config.toml
num_attention_heads = 4
num_key_value_heads = 4
vocab_size = 8192
hidden_act = "tanh_gelu"
norm_place = "pre"
qk_norm = false
attn_scale = 0.125
init_std_qkv = 0.0406
init_std_o = 0.0
init_std_up = 0.0406
lr_head = 0.0066
schedule = "wsd"
final_lr_fraction = 0.02
max_seq_len = 256
max_steps = 8429
MLP neurons of a small language model. Each row is named by its layer, matrix (down: output weights) and neuron, and shows model dimensions 0-63. Each number is 200 + 40 x the weight over its row's rms, rounded and kept within 0 to 999.
After each neuron's rows, "fires before" lists the tokens most often just after its 100 highest values on Wikipedia text that the model never trained on.

L5.down368,233,240,164,190,217,161,107,287,108,201,85,209,138,271,271,176,171,152,188,248,201,167,214,183,176,196,173,273,208,129,177,208,233,267,205,157,199,200,212,169,207,202,268,163,229,161,242,137,251,174,205,154,218,156,166,178,166,217,199,182,216,253,173,81
fires before: ",", " he", " the", " she"

L5.down871,237,180,234,202,208,191,173,216,253,129,200,196,308,193,195,157,222,282,176,221,198,139,248,270,107,225,242,235,172,193,225,149,123,257,193,184,181,203,334,182,280,101,254,213,205,239,173,214,207,246,212,225,129,153,167,151,238,148,177,174,215,211,207,171
fires before: " in", "ing", "ed", " on", " to", "d"

L5.down81,239,176,188,121,185,199,160,271,215,185,207,194,213,221,182,299,266,192,103,170,205,165,151,247,199,174,234,255,243,219,267,178,180,195,196,273,192,196,213,125,231,177,181,196,196,212,159,172,207,160,220,165,168,186,129,241,195,160,180,179,160,151,238,223
fires before: "=", "y", "g"

L5.down886,166,207,252,290,242,193,198,78,256,220,170,180,181,183,245,229,175,196,149,204,197,172,223,153,156,198,248,165,174,223,242,148,210,151,254,166,186,220,222,199,137,172,197,176,205,278,245,258,198,183,165,275,198,194,190,141,155,197,172,140,182,258,199,147
fires before: "\n", "\n\n", " be", "=", " have"

L5.down9,252,228,239,192,163,168,199,144,302,146,225,224,188,219,165,244,183,237,227,183,171,213,226,122,183,203,171,300,179,182,149,208,293,223,249,188,166,228,154,228,239,154,199,217,181,231,186,182,168,217,174,238,215,216,256,279,200,200,179,212,195,176,235,148
fires before: " |", ".", "\n\n", "%"

L5.down722,198,199,314,262,166,186,147,232,138,187,211,198,211,231,139,215,205,206,141,127,216,199,221,239,158,245,152,154,200,239,179,219,187,177,174,215,150,170,215,226,235,224,160,227,165,191,187,165,270,200,237,230,217,257,179,132,155,180,248,221,136,212,186,250
fires before: " is", " was", " has"

L5.down97,217,203,187,133,218,243,168,258,234,229,151,259,147,207,192,201,192,251,158,179,146,179,283,222,240,213,288,225,247,210,158,174,181,152,181,245,236,235,113,118,230,233,191,192,133,164,167,181,138,173,162,178,249,105,148,220,157,271,163,191,170,173,194,218
fires before: "s", "on", "er", "ve"

L5.down284,210,202,179,210,273,245,158,180,193,182,172,200,220,239,247,164,192,212,162,204,150,229,138,177,214,209,253,210,138,284,273,180,209,277,158,234,228,173,173,196,304,203,172,193,212,158,182,236,231,179,155,179,245,191,299,206,151,247,215,165,198,238,205,211
fires before: "\n", "=", "\n\n", "ue"

L5.down342,154,269,245,237,145,208,260,183,158,174,244,213,206,186,211,208,171,181,251,193,258,205,252,218,190,179,194,203,189,161,173,107,240,219,204,137,156,201,163,224,244,170,258,224,219,243,194,226,254,219,63,195,230,120,196,139,183,186,280,189,198,266,121,239
fires before: "\n", " |", " million", "\n\n", ".", "5"

L5.down145,196,262,141,170,162,188,161,172,218,158,173,182,282,209,185,194,232,197,191,218,127,215,227,194,246,202,123,97,184,208,229,169,162,191,147,205,279,253,227,170,261,250,182,188,330,178,163,213,223,171,191,278,255,213,217,260,182,234,155,178,219,186,216,134
fires before: " as", " to", "s", "d", " for"

L5.down740,226,181,221,172,183,165,134,179,134,147,223,190,258,217,249,197,156,235,101,220,146,157,204,201,214,224,160,157,154,228,190,245,233,223,237,192,273,219,259,163,130,152,299,170,260,271,164,136,247,228,218,215,166,142,188,163,163,167,276,161,177,170,199,189
fires before: "=", " in", " =", " of", " and", "."

L5.down471,228,156,142,174,137,231,171,177,252,310,207,171,206,263,189,238,262,203,204,221,192,214,151,145,187,191,205,178,126,121,190,231,218,222,192,113,226,195,185,209,209,202,186,222,249,212,132,234,207,191,202,233,221,137,173,248,191,247,251,218,164,197,210,227
fires before: "|", " |", "s"

L5.down516,197,268,225,213,206,212,251,206,282,190,198,252,264,169,252,217,176,179,164,144,204,188,190,265,193,90,189,252,149,161,213,147,170,179,166,183,232,198,269,174,217,149,179,260,179,197,204,218,187,222,245,239,213,237,200,204,201,202,185,206,200,271,232,248
fires before: ",", " |"

L5.down226,184,180,200,228,153,186,217,237,105,190,162,194,217,214,181,190,188,183,226,211,187,217,229,158,155,241,208,202,241,241,230,159,165,215,184,205,239,248,216,165,239,126,110,184,220,158,232,162,236,219,299,202,172,139,186,229,143,142,194,157,220,174,167,210
fires before: " |", ";", "–"

L5.down1013,138,189,234,226,234,153,215,232,190,148,202,188,246,227,145,255,186,216,231,205,186,228,225,272,175,195,270,170,235,160,184,153,201,148,169,221,161,212,184,221,125,229,210,248,201,241,169,130,190,145,151,220,211,206,210,249,238,232,234,197,208,260,294,210
fires before: " |", ".", " yards"

L5.down403,183,269,269,158,172,187,201,271,195,202,221,186,223,207,167,155,240,216,325,171,94,217,253,273,232,187,225,230,134,239,210,147,215,227,153,138,132,214,171,210,158,206,162,203,182,191,242,259,183,248,191,168,150,117,160,130,247,174,202,224,212,218,203,193
fires before: " |", ".", " ."